Part of a small language model's weights.
Architecture: LayerNorm before each block, biases.
Training: a variant of Muon for these matrices, 482M tokens.
MLP neurons of a small language model. Each row is named by its layer, matrix (up: input weights) and neuron, and shows model dimensions 64-159. Each number is 500 + 25 x the weight over its row's rms, rounded and kept within 0 to 999. Numbers have three digits each.
After each neuron's rows, "fires on" lists the tokens most often at its 100 highest values on Wikipedia text that the model never trained on.

L5.up393:510458504496507486560509523473511570522482490466513516448511457464513533501490515554500498517540504506519475497473465503520478489522507510463484502509513546482456501524488498507470482530536503505512483507501479507474531484528483504486519440493555549531504484449516506467504512489521497484
fires on: " |", "h", "on", "iv", "in"

L9.up20:540484535505485517553508523492528481491490480523516498478541460500498458479475523468493473507485512512498469509463497486499565517499557514533531491469504491490463516498508515541447468467518490496492521486506524500501485536546512478472464489506512498531514473549514483486454507502520512495
fires on: "ill", "as", "orth", "m", "est", "outh"

L9.up7:540502476504512480491490494481517515490500502510476529450475501562525532525499517468497520480489514503503528505446448541539512523512485486522477496539493457542470518467534500557498466495528502530487466502485490517488530499519513484489512513431503511492485533528504526492452491479553508497
fires on: "in", "e", "ad", "c", "-", "ob"

L8.up612:483540512479514530533553459468506566496501510490487530498506469542512514458485506522542523494514463528504462500507480515486501492501482505493499479505536531473492493483467483538533501485528528510489517486457510467481517501499479480513506525506499490497475577487437496509425542497560462511
fires on: "ed", ".", "a", "id", "ck", "ad"

L12.up265:504563540502496483498494516472521460530495522487514472525542467498424503465486507509505489534477499491492465503479485475495529531502487473491500505478495481558525512512526452510523463499520520499526474498485501489486497515505512498526505485527487483511422469484535499510499544491520548539
fires on: "2", "n", "y", "6", "in"

L5.up434:493471464468503499480534513472452516460486437487487506496516503510504527475472571477518558533493528515522529504498517513480537488471539485445491438495495487506473538478513491539488482537517498536477491448506498540515498503499504486520497508541505489450503492482536488497504518517494504553
fires on: "le", "m", "N", "les", "n", "M"

L9.up265:499493498519501500500522517531503479509517533474502492538446502541489485489458481544507506503521489557541470502541484525484456489507510468496511498509480481557516495510499499499498456549553503482498512507502507477504547499479482478536499487539501515501474473479489436538504502483524472513
fires on: "m", "ent", "ut", "ess", "w", "v"

L2.up692:494481487506474490538489518544529511518475465473501515540493457518501519522530488514489509491528468501503529478484469479530506532560483500504479486474510535498480491451521532493516493466481529476504513510494510531508544553488481444466511472500504511511505529482462461483510485481491469495
fires on: " US", " g", " G", "G", "ate", "ating"

L5.up142:523495511489481507433542490507513535517497508508477495514514497508526516512514571523454532522519530552505502491499480554517500507514490541466440494478479475562492506495532479526466478498555512531508472493485527492513489489508562524492499497480489483483465509473485521487544548514502523498
fires on: "ed", "e", "it", "in"

L5.up541:489524541526496553483537513461512551507539522509506529476489490496475491532528506486496494470472506492522473501482525488544512461523538514464481476450473486501522489521493521516456480474519471518516491519501519508527493485549507527496481515520535511510458464491513477516494495456542519500
fires on: "ust", "x", "h", "in", "s", " Count"

L12.up447:547516497505509562498507522492497545477477539487520528503527460528485499512461504540470506531503486429510488457532493503502504486469492449511513496509537503506495477481510496520476532526497497478521524500506517528515488472448510455526510504514519485512524513495484456476514501493436475449
fires on: " g", "es", " d", "a", "al", " s"

L9.up368:439504515493493568491520523526474522497547520502518531477530512482458485474503467490518515436546511511481498523521496496501514519512486467486486488528493469473491451429504561481496495461528540473496476541547535530493511536492492479461480484469432515502502526501507497490452505525445490531
fires on: "re", "ill", "g", "m", "ig", "am"

L9.up32:541534481470478487535477460491522503469509536513450520541500514469518525486530506466504517487507520487491462525439513483498541491498488506490488498458510488526507506505513469501531479564503525497521454487503518519514488497528518516475528556480481498510495471555525500561514475515483484507
fires on: " s", "am", "ampion", "outh", " United", "g"

L5.up531:500512497462511510481480516486491555518515472485488519491514529499501540457492475462518508493479503502521517508490514484486492500464557457456485509480551444532513486518486454520511493494521541471507501479505525518484513526513553503453513519501511483475517514483518473517462505482486530530
fires on: "ad", "f", "le", "m", "ff", "av"

L8.up246:481537506518506510504527494501449530479563498491480510506514430469475531461524505493498513500501553504516471482512512521556499460523506491482525481492502478516477510493505512497464475531492510520521548523510526538531489517478518492482539477533492463521459516464524522525504527444498476467
fires on: "ers", "s", "ies", "ra", "h"

L11.up560:490525506497530503497534492517508471508488498532488478534484502513446530515516483515449501466510527476479498480521532478510540529520530499542500484527508481441500514534509473487473477499517498465452512482514473520510500528525487503488535536458511471442466465525504497518527561546519429491
fires on: "a", " a", "i", " w", " t", " -"

L12.up397:509484498546462514518507515481500492510457490516537514527492483511488490498501511508472505522476508468482495525498482489500432544503552520507522479529533462490508510469507497493483518551487448516529514492481531523475458503447501458521466518514503523524507513496495501493518501487464512510
fires on: " g", "re", "e", "l", "al", "ar"

L8.up740:504508532499480507461481493518508524469489460464526505495491504512510473471497505496495491470558510529522490462533539482512517530491494476527483456505480456528472516562477486489493474480536515478535502520494478507487507541533500544517519541542545530497509553471506504517472486449517459490
fires on: " E", " Q", " I", " On", "ow", " O"

L11.up692:527479524505468508490511469497502510493568529479503508482512462475489461527505513504515484502461482507528465474489502511511499485494489508510556534492550510491511454546503485486469500511507467482505553506496493459522532514564449495505465535545527510510501497502525509487464476468537467471
fires on: "p", "s", "is", "in", "n", "d"

L11.up316:481468551448519505479505527511523549472537498495470544496526484520533533497503529491498495536516474509525503492482515481524538495496491478539513510522513494520495493531488445498544491499535485492485566528509445489511478496495477499498547536486494520529529518510492524479477528490469506504
fires on: "==", "–", " (", "-", "|", "\n"

L12.up523:499483495508477494517495494528513489478511546495469475477533529527444509464501506554510498529510513516499491530545489533499476508462510483555509463466496537469511497544525476491488525518531461505488525495500473503496512517482484505472505484469529487511479516494531529546470503495462525531
fires on: "ed", ",", "ver", "3,", "fter"

L10.up748:561491526506512487505505502474508501490526502486515487478507469438471499484498527500491504492533505481498502546515522527545541526468497474526478498471502458483492520529457486478484491513478492512507466516460485481521467449532511539469478534563526473465511471482461504493523454471476533529
fires on: " c", ":", " m", " to"

L12.up479:461501459495479488498504544497510474530507465506512490493477487485478508561476490530473485495523534500498489502481493516514482452481493522531495488529528520516472520544525528520457478511515533478499522475506479500497476581466504464476491444468495509518533534483522494511489521461487481473
fires on: " from", " on", " at", " when", "ens", " for"

L5.up58:474480483496469509509488545497484552473482502490545523502520469514474521465478539450515524522500453508479535477495542506478516530476454472512497533463523497531494536518553493538497492519508493465489514565500466504505507433524497518471542495482557498506510518490473532514519515504476477559
fires on: "-", "ro", "er"

L12.up303:488546504530515472509497497510525525524455505492514509481523483541501508510524502550506482490511495483509528496494534455499478469526495517495492510482551485474486480481502481530553522465504538532576524517506528496508522510513479488532531463468468495521516521506469524513485519474496499490
fires on: " g", "ac", "c", "-", "id", "G"

L12.up278:492482496459481480459498527487535509524490490488580491515504506501529507462484500474497487502472500469483503497465472473518505482498513534471525484504495485499452532503527496488502466469511516485490536527538550491500443506558510519501514490476524502555505443534500510485477495451534489545
fires on: " h", "H", " H", "as", "m", " m"

L8.up249:460497494476516544522502516511488515553487514504490471488479514468487554511489520564479461545520500505544510509485467483552503486526503513473477490499485489500491485511520514526490515475502522541497480491487527481464451507496486489503469458479513471523508507481569513487527483514487537475
fires on: "it", "on", " and", "c", "in"

L2.up290:536485491542512477542544523549483492494507495473484496507527515516540478511534480484500515551505536446469502495557535463489448487554477505491533527503528481523524493470502463483514508517469490492491534519534497533515481506516508450525463548515478495498508493475488481500509502491469460507
fires on: " ch", "fer", " been", " K", " Car"

L11.up737:457489501488509516517556533476489521533493499520497505463472483522473471546505489515519476459557517534500485469445493487524498466521509538495486520524512473502450503492513504537477542459463501500450520453501493480487497520496514452497507457485494489497458521475522526505490481460450455527
fires on: " on", " of", " from", " in", " to", " by"

L12.up629:494500480479467494475491505546501491520482463494528545528473511521488504519518493494467474485568512530483508485505512475505509525476519486468515510550517466494488518533512520513440485535486499488510486480463469507498535495500487487496473546522475514508502492500469523526472473488528487462
fires on: " A", " O", " o", "ated", "ed", " E"

L12.up514:505531469524530471552459525477465507499459479503526492515473463475519476493538542495490530508513505467498500508489504502484493479473528454503568495499509532505448514523481511512489528507510517500495522534549485486476507504487542494541563486488497503527465481500565475463513497534499517469
fires on: " b", "an", "ar", "ing", " (", "ear"

L11.up416:482561514523490497557500460515509459490521482536535473517505507498481493480508489507484509463491521502518542489538500486486529498536499471453518510527524530487501484477509492441501501475530464466498467503483475503520509504489517501508477509490477432496498447485499515512498518509498493508
fires on: "a", "le", "ar", ".", "i", "u"

L10.up104:524529502520475478535495486480458513502465553505489494487486498517542458476502510454511508478472505465515508501477505499514510512512517492531519525436471467506507509526483544502472545424494513498529522460529437503445505482492477498522503519458464562504440530536569516510485497506491464483
fires on: " of", "ear", " the", " in", "an", " |"

L12.up217:502503477483450505464492486514511494496463517502499489490496523470500515476504500480498523493556533482481512478469483471552510503522465524505497484547530487496452514493495511530545529553498485501503468506510450497494507503530489494513512514495488513533490522535491507518542494537504491483
fires on: "ir", "\n ", " D", "ed", "uc", "duc"

L9.up341:521512489483492455471518501468498469479488503492485476507550511535450478527506519565481484488505494533486511488551481515518490507550486500514494500514519476531486532483543508505519475495489483490483526511535522480462492478496507488481517529464506494507475467500495467544528424479494465479
fires on: "re", "v", "le", " d", "t", " le"

L6.up758:450492519477499536520554523536546501534526489514515503528593491502476505507501511477505499462493464519457478492508480510510486521521510489498500552479465542471520468512525476528487486503507545502546542510487549511453487484456490453514496527519457518462487516511445526470480510486480467517
fires on: "ak", "h", ".", "as", "m", "am"

L5.up111:539486485481554482516491493510487522467487463515502527476527431517501509517502531485482503538491486516507521513486485490469500496526478471481484515434501497512477528514492501521492479550501480501493495529533495520457515472535506490513512487516495496526462516492458488491543510490510501527
fires on: " |", "-", ";", "fer", "i"

L11.up42:468468510488526512530513480499499503531495430480454526496497489531513470469508507476528519523535510489479486477579475473474474511505452562498485528514515477487473506495531530506492534505524514519469503522494526513497499501546512485504527533501487509450521456554485506498492480479485457533
fires on: "ich", " Car", "ang", "og", " K", "ch"

L8.up135:492512507506531449529513459464545568512517516476494534513511498475531498503482522516520493514575488526538493490490475471496500501494487477502498502562513474485531496489521471512539511506493535521537471526517513496515530543496524534514519501502443519489516535478497502489484524500507483491
fires on: "ad", "om", "i", "at", "on", "id"

L10.up739:452523531510510473499567516497531540514501513510528529469502501544486496482529499516491536493505523509514446520516544486505506525487500490485477526493521455481535470469454504498488536491531507495518510482464459496524490518429476520520481521497462523499479535514491501532539522477476469476
fires on: " Th", " S", ".", "s", "is", "c"

L10.up451:525518478512494516491482531505507439501499515478506511481499535525454486500503535500517524530503507476538533477565488520512505492462460508495445497483518547486483497542502479511472474502534504516443542508554520484513482541505525473475486495524495511483485504511481518544518498514486479470
fires on: ",", "e,", "3,", "4,"

L6.up184:524491504500501514504531476478528512539485501516508449511490571432499500504491537512470496504520512511506470511489538453537500556541460504484515478493505480495464516515509522459496514527511503487502524532500445434484528484484437466519501503446488505504511478521451515494483480447506511474
fires on: "e", "ir", "or", "ice", "ide", "ed"

L10.up338:509518512472505529500465498485516515515507501507496513523545470485476505513491518506520489533490475490533480489490507475504525497493472491506449513445504486500463537511521469463487469477526501450472482547473520455506550478521522490486527514541526472505544504457538549457475517526508540532
fires on: " to", " f", " st", "ou", " h"

L8.up526:486487567509516502476510491519486502486526530515527488501501519488456502490471492494549546495514521507521534534504540483525486463516496512504511471491508474473484483508510514524510494474543459465490543478511516540516516493560478500533483527519489510487464529517513515492468516544495496456
fires on: "fter", "ed", "ire", "on", " after", "in"

L8.up123:457501513492515515531527554478536534517500536483492486514522495517516508491471492517505497511508467474492521482528504504490495508457592502518454502538489495474488473479486485494522506485504499497517516507471460514511490549474519560532508497486472530455511491456532498504506513485456490461
fires on: "on", "c", "s", "om", "ile", "S"

L12.up72:506521502522498484462484501475534495522516515492513471504511486514413524490505504493526486459494535478506475528456444456526530539487524500548549525446504476496491490527486526459496481558474514557540520505515508517466526506505489517520446500496477559483480517535524526465502528494501485552
fires on: "n", "ad", "a", "el", "in", "ton"